Weights of a small transformer language model: vocabulary 3575.
MLP neurons of a small language model. Each row is named by its layer, matrix (gate and up: input weights; down: output weights) and neuron, and shows model dimensions 48-111. Each number is 200 + 20 x the weight over its row's rms, rounded and kept within 0 to 999. A neuron's up and down rows have the sign that makes its largest values positive.
Before each neuron's rows, "fires on" lists the tokens most often at its 100 highest values on Wikipedia text that the model never trained on.

fires on: ", ", "; ", "e", "il", "6 "
L5.gate464,196,207,153,223,238,219,218,204,213,182,172,210,225,184,201,194,164,191,197,204,209,211,209,196,216,183,246,239,203,213,220,209,178,208,229,172,179,172,233,212,185,193,187,205,193,172,185,166,167,202,201,208,188,224,175,187,208,199,164,214,216,187,160,219
L5.up464,171,201,157,196,185,142,165,184,202,215,190,176,210,181,188,204,215,234,206,229,236,159,175,193,171,226,202,198,197,186,212,182,222,206,169,208,208,193,232,213,206,191,204,207,219,197,185,204,225,194,196,207,192,229,179,208,211,162,168,175,195,231,191,217
L5.down464,197,206,187,218,209,204,233,202,170,194,212,211,188,187,223,184,194,195,206,187,211,185,213,180,212,202,208,216,201,197,187,211,197,214,202,207,204,162,170,190,193,191,209,208,210,204,206,183,192,194,176,202,177,206,200,206,193,211,225,190,214,203,179,204

fires on: "0", "3", "\n", "2", "ron"
L2.gate119,229,183,203,179,235,177,177,199,197,200,179,183,169,196,212,182,183,213,206,187,196,183,228,219,191,244,193,149,183,185,169,209,221,190,199,250,209,207,211,222,183,213,213,187,196,220,184,169,217,187,192,202,197,212,199,202,219,190,249,165,186,183,212,184
L2.up119,235,160,210,178,205,201,201,204,210,196,191,203,191,189,217,167,220,216,214,171,203,198,225,188,170,215,202,176,164,202,173,222,198,181,181,214,204,225,220,219,175,233,222,205,204,211,174,169,209,155,192,223,153,209,176,213,231,215,237,185,185,209,180,188
L2.down119,142,180,208,189,198,220,201,176,202,246,152,179,199,213,216,204,220,214,207,194,125,194,211,195,221,189,209,215,172,216,218,186,240,217,208,213,195,205,224,194,221,211,239,217,211,224,200,176,205,208,208,203,207,195,215,216,200,181,217,193,220,170,211,181

fires on: "Team ", "% ", "main ", "port ", "Votes ", "scor"
L3.gate492,219,166,188,183,246,226,181,203,184,201,167,202,201,215,220,181,204,204,168,181,211,189,205,162,154,182,210,205,159,207,227,192,195,203,189,165,193,200,237,178,177,233,231,229,209,205,213,227,184,231,231,215,215,200,228,214,187,232,220,203,231,215,182,176
L3.up492,128,171,190,174,225,203,199,202,207,204,195,210,228,223,228,184,198,193,208,199,188,139,192,201,179,199,197,159,195,210,204,251,164,193,245,218,213,168,179,160,178,201,212,192,154,194,214,219,207,193,166,180,188,217,237,212,189,213,198,210,196,207,197,228
L3.down492,214,186,217,212,177,229,209,186,202,184,243,213,175,211,186,203,191,193,196,195,204,222,209,188,159,193,164,219,206,201,207,222,185,205,228,211,262,208,222,202,217,175,220,207,244,221,190,205,192,232,215,209,228,225,169,182,193,221,215,210,170,192,216,203

fires on: ", "
L3.gate162,227,183,198,208,168,152,189,190,217,212,189,191,199,185,220,228,217,224,212,163,211,208,178,205,223,183,204,197,191,197,195,215,208,154,199,191,205,218,200,192,231,185,191,186,171,175,164,222,215,186,226,234,218,209,162,199,228,169,148,215,206,186,177,209
L3.up162,218,170,214,185,177,176,214,177,222,217,177,163,209,205,200,216,215,236,214,206,208,202,172,222,215,185,198,180,213,209,211,192,205,183,173,182,216,199,205,187,213,179,179,193,176,202,189,211,248,198,222,227,203,201,195,184,175,170,156,229,205,215,182,221
L3.down162,226,178,201,198,186,198,224,172,212,199,193,199,198,192,222,197,200,207,178,168,169,198,185,204,217,227,236,208,203,199,196,172,231,217,179,205,175,212,197,175,209,201,155,211,180,222,178,201,195,215,229,187,158,201,219,204,190,200,188,199,185,228,213,207

fires on: "League ", "Division ", "Party ", "Championship "
L2.gate268,224,209,185,226,228,177,186,174,198,190,191,195,178,202,199,178,167,234,174,173,196,170,173,184,185,194,191,187,211,204,187,199,231,201,177,176,181,191,205,230,233,238,177,218,191,217,186,217,193,222,215,187,189,228,210,162,220,202,242,177,235,239,207,189
L2.up268,192,214,187,229,246,179,195,186,180,176,178,200,182,210,219,178,196,202,175,197,176,177,180,219,165,186,176,187,204,198,192,225,203,219,153,176,177,176,187,222,194,223,209,197,169,202,207,210,192,226,209,159,210,227,208,161,189,184,219,174,240,233,202,207
L2.down268,223,162,192,196,217,215,193,194,195,210,220,178,189,208,207,196,201,220,190,202,181,174,198,184,200,201,196,245,194,191,183,149,184,191,193,206,195,203,166,212,213,224,186,197,187,195,190,204,195,187,165,187,213,194,179,177,201,221,225,180,182,185,191,191

fires on: "for", "fi", "ad", "a", "rec"
L8.gate241,172,216,202,187,251,217,216,231,188,157,180,199,201,182,234,191,191,191,194,182,212,223,158,248,193,164,185,207,209,187,158,182,199,171,201,216,212,195,216,168,175,207,199,185,180,197,225,225,218,212,214,191,188,204,193,157,195,193,180,201,196,215,210,175
L8.up241,174,231,211,212,195,211,255,158,212,162,218,201,204,234,207,186,191,227,202,247,195,197,161,198,194,222,199,166,198,179,182,175,177,210,220,204,204,165,192,215,186,232,181,216,191,213,210,217,203,221,183,225,181,209,195,187,163,217,160,216,194,188,213,201
L8.down241,218,219,209,231,226,218,189,182,199,181,181,221,165,204,207,182,189,205,196,193,200,200,222,197,233,188,171,213,180,215,193,222,214,237,187,176,185,219,193,214,204,204,185,191,200,189,239,207,194,190,158,216,198,210,183,212,208,193,213,221,191,207,134,184

fires on: ", ", "\"", "is ", "s ", "and ", "father"
L8.gate117,211,211,176,229,214,201,205,224,175,207,209,186,209,189,204,178,195,198,197,188,183,194,159,233,180,149,168,212,217,216,189,198,176,201,210,215,182,146,182,208,212,201,195,194,180,182,237,216,170,192,157,204,221,232,219,208,225,200,200,213,148,193,199,157
L8.up117,222,211,205,214,208,230,201,199,179,246,166,213,196,158,182,204,168,201,236,185,178,199,184,217,185,197,220,184,231,152,196,154,252,202,225,166,222,224,193,193,220,191,194,197,212,202,188,204,223,171,198,232,217,190,186,225,209,230,195,171,208,195,192,215
L8.down117,151,206,184,213,178,226,186,224,178,207,190,201,194,210,214,240,219,177,179,177,197,182,206,172,220,184,199,228,222,202,212,201,212,211,198,214,235,200,207,183,177,224,217,175,201,191,214,217,195,178,156,175,199,219,198,201,209,200,257,194,200,181,212,205

fires on: "D", ".", ":"
L9.gate433,196,221,214,182,211,168,190,218,237,190,174,202,238,232,218,189,170,152,193,197,208,188,208,211,186,187,192,191,191,187,177,193,228,263,226,205,219,230,196,210,227,180,189,181,211,205,182,213,169,213,198,203,194,237,203,201,197,153,206,197,189,192,208,200
L9.up433,202,203,196,198,228,185,174,175,170,179,221,177,198,199,191,213,192,220,215,213,200,165,224,183,194,184,223,195,184,202,198,209,230,191,241,206,203,177,209,203,177,199,168,189,224,192,243,211,150,225,200,193,209,197,192,182,214,213,207,242,200,177,220,221
L9.down433,202,225,214,191,187,247,199,144,186,207,211,182,162,166,185,207,200,169,203,180,162,216,189,223,196,211,214,225,198,185,221,197,199,216,211,181,187,219,179,185,210,229,185,201,193,201,189,225,204,201,211,210,185,185,173,197,218,169,172,185,216,201,170,184

fires on: ": ", "station ", "re ", "our ", "office ", "ion "
L3.gate363,182,225,187,181,169,181,215,230,206,185,200,208,224,210,208,233,168,205,199,204,202,193,191,233,199,162,204,193,198,228,231,200,206,211,246,233,195,196,186,208,211,235,208,207,176,209,215,239,197,222,172,212,185,185,194,187,224,193,238,147,239,241,243,195
L3.up363,208,188,214,183,189,181,224,209,195,215,206,190,232,191,239,211,199,152,181,211,192,219,190,213,198,185,164,209,228,194,242,200,198,230,192,192,203,252,229,226,195,225,227,206,172,192,212,217,220,243,195,192,166,217,171,166,228,173,228,202,201,198,217,174
L3.down363,217,199,217,188,203,188,178,209,233,205,186,217,185,217,195,175,192,250,179,200,190,150,210,201,197,179,245,183,192,230,216,194,213,173,189,223,189,136,208,185,174,226,226,223,219,187,182,205,175,198,173,188,210,199,216,213,196,194,224,210,194,208,223,234

fires on: "acc", "land", "ann", "ask", "ay"
L2.gate183,199,197,178,211,159,183,190,213,176,208,203,178,186,204,193,211,226,184,201,189,202,225,188,181,225,202,253,168,214,218,221,204,185,212,208,225,189,213,230,233,243,195,171,252,178,197,190,149,221,215,180,172,191,209,204,190,236,177,201,212,196,219,225,189
L2.up183,193,214,173,206,157,190,183,200,195,221,214,190,180,224,205,199,217,196,219,186,201,229,183,172,215,212,246,189,214,226,211,180,197,219,188,202,167,210,237,223,254,191,177,239,211,209,163,156,195,216,166,181,194,193,224,178,233,205,201,218,188,227,187,179
L2.down183,186,216,195,190,224,185,206,216,199,164,183,211,194,213,154,201,218,189,168,203,209,218,224,211,173,176,247,212,177,195,226,224,207,229,226,179,221,201,211,216,178,198,194,204,200,151,225,197,154,190,211,225,223,208,214,232,177,191,209,177,214,209,202,204

fires on: "time ", "that ", "inst", "$", "avail"
L2.gate257,180,207,173,177,168,182,170,192,201,222,213,188,216,198,203,197,177,185,185,207,215,199,191,170,197,176,227,225,187,198,209,233,185,208,220,191,194,199,233,198,200,192,220,178,201,192,209,234,210,184,155,185,234,186,227,194,203,202,180,240,229,215,209,225
L2.up257,197,175,203,181,191,194,177,170,205,196,206,197,213,212,257,162,185,188,223,202,223,181,197,176,184,182,224,206,203,197,215,229,190,242,234,213,210,197,220,210,211,195,200,173,206,210,202,211,202,160,177,191,201,208,198,192,217,183,182,239,169,200,206,209
L2.down257,172,196,204,218,171,241,218,204,199,204,192,196,219,235,200,210,173,221,229,200,225,209,214,205,216,197,186,196,209,191,209,225,198,186,218,204,205,191,205,215,201,194,196,202,207,197,178,179,191,148,219,210,208,188,204,167,164,220,211,227,198,189,226,219

fires on: "sp", "Sp", "ec"
L2.gate452,184,211,187,200,194,217,168,197,194,190,218,175,196,213,222,198,166,204,226,179,213,194,182,195,173,187,206,190,204,217,164,171,195,204,201,242,211,197,188,209,200,190,187,204,214,185,176,203,242,192,154,204,200,189,189,177,218,183,191,221,192,224,184,196
L2.up452,168,203,179,183,204,212,166,197,183,197,206,219,184,207,191,172,220,175,207,161,215,189,194,190,217,179,226,229,203,189,206,171,187,202,221,206,197,176,177,244,178,218,186,196,210,188,184,196,224,182,215,218,196,195,191,209,174,191,205,182,221,202,210,220
L2.down452,191,217,175,186,154,230,186,200,225,216,194,186,180,184,197,189,206,199,241,210,218,182,184,202,178,179,197,182,217,213,184,152,210,208,198,216,213,230,186,207,203,193,191,192,183,174,157,162,256,187,190,172,200,174,207,198,243,201,170,213,200,237,198,197

fires on: "g", "0", "at ", "ship ", "N"
L2.gate80,190,205,213,196,204,218,229,179,214,205,194,209,234,226,166,206,187,196,218,159,227,222,192,170,199,204,224,169,194,197,210,173,193,196,190,216,176,210,195,216,221,189,232,246,206,218,204,140,185,157,148,217,174,217,206,199,220,191,224,176,171,166,201,198
L2.up80,202,195,208,188,209,181,218,221,200,227,184,178,187,216,210,186,172,165,198,177,201,212,234,167,167,183,204,208,175,208,171,219,215,157,173,189,214,196,204,202,196,205,204,212,189,184,225,229,188,158,203,212,204,194,196,170,169,177,194,190,159,220,182,208
L2.down80,183,194,170,180,206,199,179,217,209,206,153,210,206,187,179,158,225,233,193,204,213,171,172,239,166,200,206,208,186,226,232,224,203,174,197,203,186,198,192,173,232,179,206,200,184,207,213,225,241,203,209,193,199,238,200,179,181,173,211,245,170,219,208,200

fires on: "at ", "this ", "that ", "e ", "ra", "ending "
L8.gate439,185,196,208,172,177,204,218,238,174,223,190,228,211,192,197,202,203,183,201,220,214,237,190,207,187,178,203,207,213,221,197,202,167,208,204,163,253,227,213,186,218,200,181,208,185,207,196,222,260,203,199,232,190,207,230,190,201,162,209,196,201,206,207,194
L8.up439,202,182,209,201,219,216,204,205,224,220,207,213,205,191,193,205,223,195,198,183,205,215,199,228,197,222,174,196,208,186,213,226,181,224,169,190,223,196,182,181,229,186,192,156,178,200,197,249,202,199,212,232,191,201,196,213,208,223,171,202,156,184,210,217
L8.down439,229,175,171,222,161,235,219,170,185,217,194,181,198,164,212,192,189,231,195,219,185,192,182,193,213,188,219,192,150,211,169,210,238,193,186,227,211,178,198,212,189,168,207,244,220,187,215,224,230,207,207,193,223,183,213,217,177,201,171,206,202,178,227,213

fires on: "G", "z", "K", "b", "F", "g"
L9.gate452,180,197,204,209,207,192,243,200,187,206,219,202,182,231,163,232,217,210,229,178,220,199,199,209,196,213,188,243,189,169,236,187,197,202,201,187,220,223,192,186,214,250,214,196,165,193,222,222,186,178,218,178,202,222,224,194,192,179,189,207,213,195,216,181
L9.up452,202,165,243,222,182,202,203,192,188,206,189,160,204,198,189,190,232,216,201,146,222,182,212,186,188,202,198,219,199,184,200,222,225,196,219,216,230,188,183,207,224,209,197,229,194,203,209,194,192,203,229,199,199,222,228,174,228,193,205,244,198,221,206,166
L9.down452,200,166,196,175,167,211,202,222,190,168,213,183,210,174,160,180,184,194,251,181,224,195,194,215,212,194,199,251,191,212,233,215,224,205,182,218,205,209,231,192,194,195,219,233,171,184,260,196,216,179,220,176,186,201,209,169,186,205,181,222,193,200,187,214

fires on: "″", "^{", "old", "′", "Go"
L8.gate260,191,227,232,228,223,200,197,194,223,209,219,216,204,165,196,196,196,174,200,227,208,180,194,211,206,193,172,200,167,205,173,207,193,178,214,171,163,173,232,220,208,215,211,210,217,211,185,196,223,216,228,206,165,210,217,177,162,185,166,196,197,185,142,206
L8.up260,176,203,212,186,203,223,217,198,206,165,231,153,180,193,169,195,198,177,171,190,180,185,206,192,207,233,170,190,186,215,162,167,222,188,214,205,213,203,213,224,232,159,244,224,201,223,214,208,185,177,219,198,213,192,215,208,178,211,180,237,192,224,198,207
L8.down260,182,212,227,239,184,182,180,201,219,222,227,172,170,229,229,193,233,179,199,185,235,187,226,174,170,194,191,200,198,198,187,173,176,163,216,183,245,196,211,189,212,194,195,192,206,200,182,190,210,208,223,189,210,216,191,226,193,150,182,210,225,201,187,188

fires on: "sp", "inv", "sc", "trav", "Sp", "av"
L3.gate88,168,198,162,196,176,231,176,186,206,208,192,210,202,209,180,205,183,229,214,144,201,211,195,180,235,182,205,206,198,199,214,222,191,241,182,186,212,194,184,199,174,206,172,192,204,184,225,197,229,199,135,201,173,203,215,190,181,209,234,225,220,226,212,188
L3.up88,176,202,161,168,199,201,195,192,249,200,222,206,204,226,214,229,150,183,195,166,184,216,197,210,227,191,208,205,218,176,211,198,214,248,167,186,236,199,204,222,204,243,223,190,206,191,194,207,224,221,192,204,204,183,196,187,205,212,197,213,145,224,199,201
L3.down88,177,176,137,201,149,251,196,164,221,196,185,203,179,211,204,199,185,214,211,183,221,190,202,194,196,206,200,221,206,205,190,190,184,215,191,200,200,209,216,203,206,204,189,201,217,188,213,193,214,190,213,146,207,165,216,183,196,214,194,204,220,231,196,186

fires on: ".", "ow", "j", "0", "n", "b"
L9.gate276,202,174,201,210,146,187,188,195,199,232,215,165,217,181,223,177,181,209,202,186,211,224,168,187,207,245,210,179,191,185,177,180,174,212,181,214,188,154,207,210,226,208,157,219,197,201,184,195,209,179,186,216,205,224,257,197,203,206,194,217,184,201,199,188
L9.up276,206,199,201,189,154,171,236,190,214,203,221,202,217,217,206,199,236,242,195,217,185,226,198,209,182,187,174,172,246,226,180,211,239,222,188,172,183,192,219,209,182,236,168,193,220,186,187,206,179,217,209,209,220,207,223,186,224,199,193,193,235,182,173,217
L9.down276,199,197,170,178,167,214,205,196,148,220,221,178,159,192,225,181,171,204,187,222,185,188,245,235,219,232,221,213,215,238,165,202,200,200,214,205,206,172,235,208,230,215,212,191,210,173,190,212,212,189,191,218,214,193,234,197,226,212,226,180,200,188,172,227

fires on: "n", "g", "G", "r", "ep", "p"
L9.gate300,189,168,188,169,209,193,219,193,148,183,220,175,150,185,218,187,206,201,204,206,172,180,238,245,196,202,153,211,195,195,218,227,179,185,203,236,212,197,209,193,189,195,185,201,219,249,229,185,201,237,227,214,167,232,217,188,192,214,231,209,216,172,222,174
L9.up300,198,193,215,152,193,230,210,199,198,207,185,205,216,195,216,153,197,201,221,203,192,223,217,205,203,228,164,203,179,196,200,210,202,170,206,223,172,191,200,199,188,212,201,185,199,182,201,204,233,190,185,190,193,235,188,169,173,178,219,223,192,196,224,190
L9.down300,168,207,219,136,168,225,203,176,177,188,210,218,193,158,196,219,195,211,196,233,236,217,202,233,173,217,191,202,190,149,231,196,220,169,177,211,243,206,200,197,197,203,179,212,191,223,250,209,195,174,202,199,200,202,202,163,171,210,172,208,241,210,226,202

fires on: "as", "af", "is", "es", "au"
L8.gate475,221,200,209,204,198,174,204,180,195,197,246,238,179,192,215,188,206,184,209,181,218,217,208,204,220,208,181,174,196,203,209,220,206,205,159,217,186,205,207,235,180,169,216,164,192,179,219,180,198,201,179,206,186,198,177,225,175,217,208,187,188,235,188,189
L8.up475,177,161,232,174,139,161,205,194,211,206,178,190,206,222,188,202,209,201,248,199,186,184,185,225,233,167,193,194,231,190,179,185,205,169,187,193,207,226,148,139,202,199,204,219,188,159,191,190,200,226,179,205,174,157,193,175,185,201,180,184,201,232,184,200
L8.down475,196,213,179,194,178,208,197,151,214,197,206,167,221,175,233,184,170,154,205,164,232,194,221,216,179,221,208,194,246,196,177,219,185,205,223,220,218,198,176,180,194,224,225,182,203,187,200,181,194,219,222,201,198,171,186,208,188,207,198,178,195,229,188,205

fires on: "ap", "h", "af", "ar", "sib"
L9.gate150,183,191,197,188,205,192,167,236,228,186,219,224,200,180,191,198,185,184,198,198,189,218,178,195,201,220,225,212,220,169,220,234,215,164,216,217,201,190,249,220,209,208,174,204,203,192,173,223,183,202,188,232,185,214,202,170,167,205,243,209,190,221,217,206
L9.up150,194,192,206,193,199,203,193,206,225,219,207,216,212,159,199,235,194,182,218,210,233,192,222,184,212,238,206,181,205,192,188,191,198,215,175,239,201,171,175,212,238,207,168,223,213,195,191,177,188,211,186,185,178,197,196,209,218,218,179,168,182,232,199,171
L9.down150,221,198,199,199,215,175,173,175,232,205,171,212,144,197,200,169,199,241,220,195,183,186,206,200,198,191,191,182,193,197,208,186,187,190,235,204,216,158,187,173,176,210,198,192,203,220,169,207,212,189,210,186,206,218,215,178,199,213,200,205,161,235,203,246

fires on: ".", ":", "9", "0"
L9.gate490,197,185,202,209,184,183,191,163,206,203,233,188,194,238,178,176,217,134,227,196,229,239,182,188,210,203,181,184,187,184,189,183,219,216,216,168,209,197,203,163,209,221,193,179,209,201,224,191,232,206,174,217,165,179,189,205,171,190,208,220,185,192,207,208
L9.up490,204,170,227,214,195,161,190,221,207,197,190,198,226,234,205,237,187,191,162,170,206,208,214,190,178,179,216,209,201,198,191,234,202,183,239,210,200,216,185,213,211,256,200,178,224,178,209,193,175,227,209,189,187,177,207,173,196,225,178,222,199,224,210,155
L9.down490,207,214,188,194,195,216,195,173,178,186,216,202,186,203,230,200,215,183,184,194,216,194,219,207,211,242,235,210,213,176,197,198,220,208,216,165,193,205,207,172,223,225,194,175,217,195,198,180,219,188,212,216,219,235,195,178,241,167,206,226,189,209,183,193

fires on: "-", "dr", "amp", "Cr", "squ", "9 "
L5.gate147,180,208,178,181,182,208,241,223,209,147,189,190,221,197,223,191,162,215,215,174,206,198,174,217,205,210,234,202,181,204,200,186,189,224,236,179,217,231,176,236,204,206,226,197,217,227,218,144,228,191,164,197,227,189,193,206,186,202,221,192,192,236,188,210
L5.up147,231,210,195,200,191,198,177,157,229,162,207,227,232,221,205,178,203,200,219,194,219,205,169,188,203,224,201,202,218,178,207,189,166,182,200,199,203,200,186,216,183,210,164,188,189,193,198,201,199,188,202,185,212,217,199,227,196,188,170,174,206,201,220,171
L5.down147,195,201,177,196,195,199,201,175,185,220,200,186,211,232,189,188,224,187,176,190,181,181,262,178,173,163,195,186,202,233,176,225,172,196,212,169,178,222,181,226,183,195,174,227,213,226,215,196,224,204,179,166,205,232,229,224,196,196,202,188,152,188,209,206

fires on: ", ", "W", "States"
L8.gate382,229,188,194,218,206,186,181,212,209,194,212,211,189,184,208,196,172,179,219,213,189,208,178,210,220,194,214,192,178,216,157,209,200,200,211,214,210,182,187,180,171,169,181,180,188,199,187,256,215,176,233,191,195,202,193,222,232,201,206,179,185,175,185,174
L8.up382,216,207,203,223,151,196,222,192,214,188,170,222,208,170,176,220,215,183,198,237,264,176,208,223,202,202,229,184,214,184,197,202,221,167,206,215,199,182,207,201,193,155,193,215,196,209,201,205,263,208,208,202,216,190,193,203,204,208,188,195,208,218,198,194
L8.down382,215,173,181,188,231,169,214,221,176,230,191,192,185,175,180,206,187,190,221,168,188,174,230,185,199,167,247,190,183,167,164,214,240,217,200,193,189,230,197,171,157,199,209,204,201,204,220,174,207,194,209,206,207,200,200,192,211,206,245,207,213,185,211,211

fires on: "resp", "prot", "sc", "are ", "ret", "age "
L3.gate215,177,219,180,214,242,186,203,212,197,223,234,206,191,211,185,206,184,223,223,196,185,182,189,207,197,227,211,209,207,222,162,211,149,172,175,223,223,192,207,216,184,207,223,233,174,205,235,196,220,188,189,192,199,207,198,212,188,179,227,220,146,198,213,168
L3.up215,218,222,197,181,189,195,189,181,209,162,196,181,191,252,241,185,197,234,216,204,179,203,176,201,214,206,203,214,184,239,172,210,202,194,192,178,231,193,208,212,182,191,207,228,206,166,237,190,222,187,201,217,201,197,208,200,191,188,216,243,179,167,192,209
L3.down215,196,211,193,212,171,198,218,175,223,204,192,208,236,192,197,190,152,202,200,203,209,183,211,212,214,185,166,218,182,197,184,210,199,165,184,185,226,175,211,171,212,222,191,203,224,193,201,144,206,190,201,211,190,132,224,212,197,209,215,180,181,200,179,192

fires on: "U", "riv", "gu", "inv", "Pen", "v"
L3.gate213,198,206,210,221,186,173,193,206,170,170,231,179,201,167,237,197,185,241,216,224,218,194,200,208,223,191,208,200,193,194,181,215,168,195,216,209,207,228,230,197,193,225,185,218,175,195,180,232,200,178,193,206,201,242,192,236,150,195,205,246,228,178,175,243
L3.up213,209,216,177,214,221,192,195,216,201,203,240,206,200,235,227,204,166,215,186,229,211,174,183,212,174,203,208,205,214,182,210,184,193,170,209,187,204,223,198,220,222,205,178,185,207,195,172,238,206,182,190,177,212,163,205,214,160,148,194,222,184,210,204,235
L3.down213,180,245,197,244,202,213,219,208,179,197,214,178,178,229,198,184,191,221,219,197,208,204,235,217,209,227,206,208,209,236,214,184,171,189,199,206,219,194,199,218,178,216,199,197,172,177,177,216,182,190,206,176,218,238,217,191,161,176,206,168,181,162,190,223

fires on: "0", "and ", "2", "0 "
L8.gate317,166,164,176,200,211,189,224,217,226,190,191,239,143,212,176,158,199,198,187,178,212,200,172,211,175,185,213,205,180,192,183,239,211,157,204,199,192,211,186,184,189,167,208,182,229,182,191,207,170,208,210,208,187,189,212,227,226,215,214,185,166,202,190,208
L8.up317,241,179,187,194,159,181,184,204,179,199,196,229,218,172,246,220,164,227,225,183,201,192,206,170,198,183,190,184,207,206,194,234,222,217,155,194,193,209,256,197,224,213,187,182,191,185,202,167,217,196,201,168,224,197,198,205,207,221,182,178,181,196,220,211
L8.down317,177,202,201,199,185,167,191,176,188,215,181,192,186,151,229,208,198,208,196,182,159,210,191,223,202,189,185,177,194,155,222,178,203,182,205,201,204,185,195,224,173,184,209,179,214,200,187,196,235,209,180,186,218,187,186,183,179,202,208,185,232,208,224,203

fires on: "L", "s"
L9.gate213,204,183,218,223,174,237,203,196,202,206,197,173,213,243,224,236,188,206,177,181,192,157,249,193,202,179,171,192,172,178,185,173,190,185,199,208,203,209,199,224,209,205,204,188,261,207,198,223,198,192,233,162,203,179,216,200,211,180,202,196,187,192,190,157
L9.up213,208,227,207,187,159,193,183,227,213,199,191,189,193,220,175,227,192,185,202,223,215,170,235,177,217,201,225,195,225,197,213,200,247,179,221,169,204,169,166,209,227,208,209,222,204,214,184,193,245,190,215,214,203,192,239,203,233,185,219,151,197,206,204,182
L9.down213,196,191,195,158,204,213,158,171,189,182,217,200,196,210,178,192,192,202,195,207,207,226,235,222,199,182,219,210,190,209,213,154,196,214,193,187,213,179,177,171,179,193,191,210,195,207,190,157,199,208,198,190,170,198,212,210,213,185,219,230,215,172,204,179

fires on: "; ", "); ", "born ", "died ", ",\" "
L3.gate453,193,189,174,205,182,167,195,192,202,233,202,232,180,170,167,184,204,199,191,178,172,203,179,195,209,199,224,237,182,226,218,225,201,224,237,197,153,197,205,199,217,228,200,130,199,226,220,200,211,184,192,229,190,215,213,213,213,177,204,191,211,226,236,172
L3.up453,199,203,184,246,235,189,215,164,195,218,185,211,205,167,221,205,171,213,194,196,177,181,189,196,187,189,214,198,171,160,197,213,231,204,215,214,212,198,208,205,191,237,233,176,171,218,226,199,206,197,170,220,189,183,176,198,222,178,217,220,203,181,205,161
L3.down453,203,197,216,227,201,218,159,214,180,198,168,164,199,147,209,202,166,180,184,177,154,191,236,218,195,207,200,156,228,192,190,230,215,185,179,183,212,160,217,240,196,211,197,199,224,222,210,203,179,200,192,178,205,210,183,234,211,209,196,228,222,209,198,213

fires on: "or", "cl", "ul", "enn", "Cul", "em"
L5.gate276,224,197,168,197,210,191,183,239,150,226,197,212,199,184,234,198,198,197,193,226,174,208,165,202,220,208,190,207,237,204,198,182,226,196,220,190,227,211,190,191,207,178,184,208,198,216,173,169,188,211,168,213,192,194,205,173,211,180,208,209,177,211,220,194
L5.up276,200,217,173,188,212,188,187,193,214,187,218,254,167,177,207,207,184,156,176,188,186,217,202,192,195,195,201,204,226,205,215,190,194,211,189,185,210,178,203,194,213,208,209,189,208,208,216,210,211,224,193,172,202,218,198,184,196,213,206,221,228,202,216,202
L5.down276,192,219,213,176,207,187,203,233,211,169,215,183,224,231,206,229,192,235,218,159,215,216,218,214,204,195,207,187,246,194,181,236,147,217,175,195,173,204,226,202,227,174,211,194,190,193,183,206,223,209,208,212,166,180,185,177,201,211,198,230,199,214,193,200

fires on: "and ", "a ", "ol", "of ", ", ", "the "
L9.gate504,222,177,153,218,227,201,182,238,169,201,211,187,212,172,204,173,226,217,171,241,190,196,209,169,217,180,177,178,178,200,209,195,181,227,204,203,209,184,195,246,204,172,177,225,186,219,166,188,195,182,168,208,184,204,222,198,196,158,208,164,174,227,219,193
L9.up504,187,213,190,181,252,225,212,216,186,224,191,202,202,209,162,201,205,222,172,211,197,204,199,206,215,163,221,194,194,211,203,199,199,215,209,173,193,214,183,206,197,207,179,185,215,176,254,192,227,196,222,167,200,193,195,178,202,186,169,193,171,218,185,207
L9.down504,209,193,191,222,193,200,211,203,211,202,229,172,198,183,206,199,195,177,208,201,200,221,195,200,188,230,212,214,182,177,214,208,200,202,206,204,197,230,183,210,203,211,203,184,186,243,180,190,195,200,194,193,191,227,188,194,215,183,171,172,182,191,244,172

fires on: "g", "N", "ou", "O", "El"
L8.gate69,191,193,141,221,210,218,225,196,215,184,187,214,182,222,230,222,210,196,224,210,203,190,167,220,185,219,193,166,232,205,165,200,217,211,209,244,207,204,189,203,225,173,196,178,214,199,190,208,224,161,182,226,209,239,216,171,194,160,197,196,186,201,178,235
L8.up69,195,168,157,199,222,194,182,229,244,197,162,178,214,232,216,210,207,192,167,203,187,213,195,199,167,208,186,197,226,208,186,172,217,184,191,227,177,195,205,212,224,203,162,182,206,198,200,233,201,188,194,197,176,204,223,188,199,201,179,211,190,187,172,206
L8.down69,184,193,186,212,204,202,245,204,192,180,196,220,223,226,182,166,192,217,192,183,199,187,185,203,191,204,186,182,210,186,216,231,182,198,186,235,158,182,221,216,198,198,193,206,167,199,206,228,236,227,196,161,185,195,210,208,234,206,209,253,217,211,179,160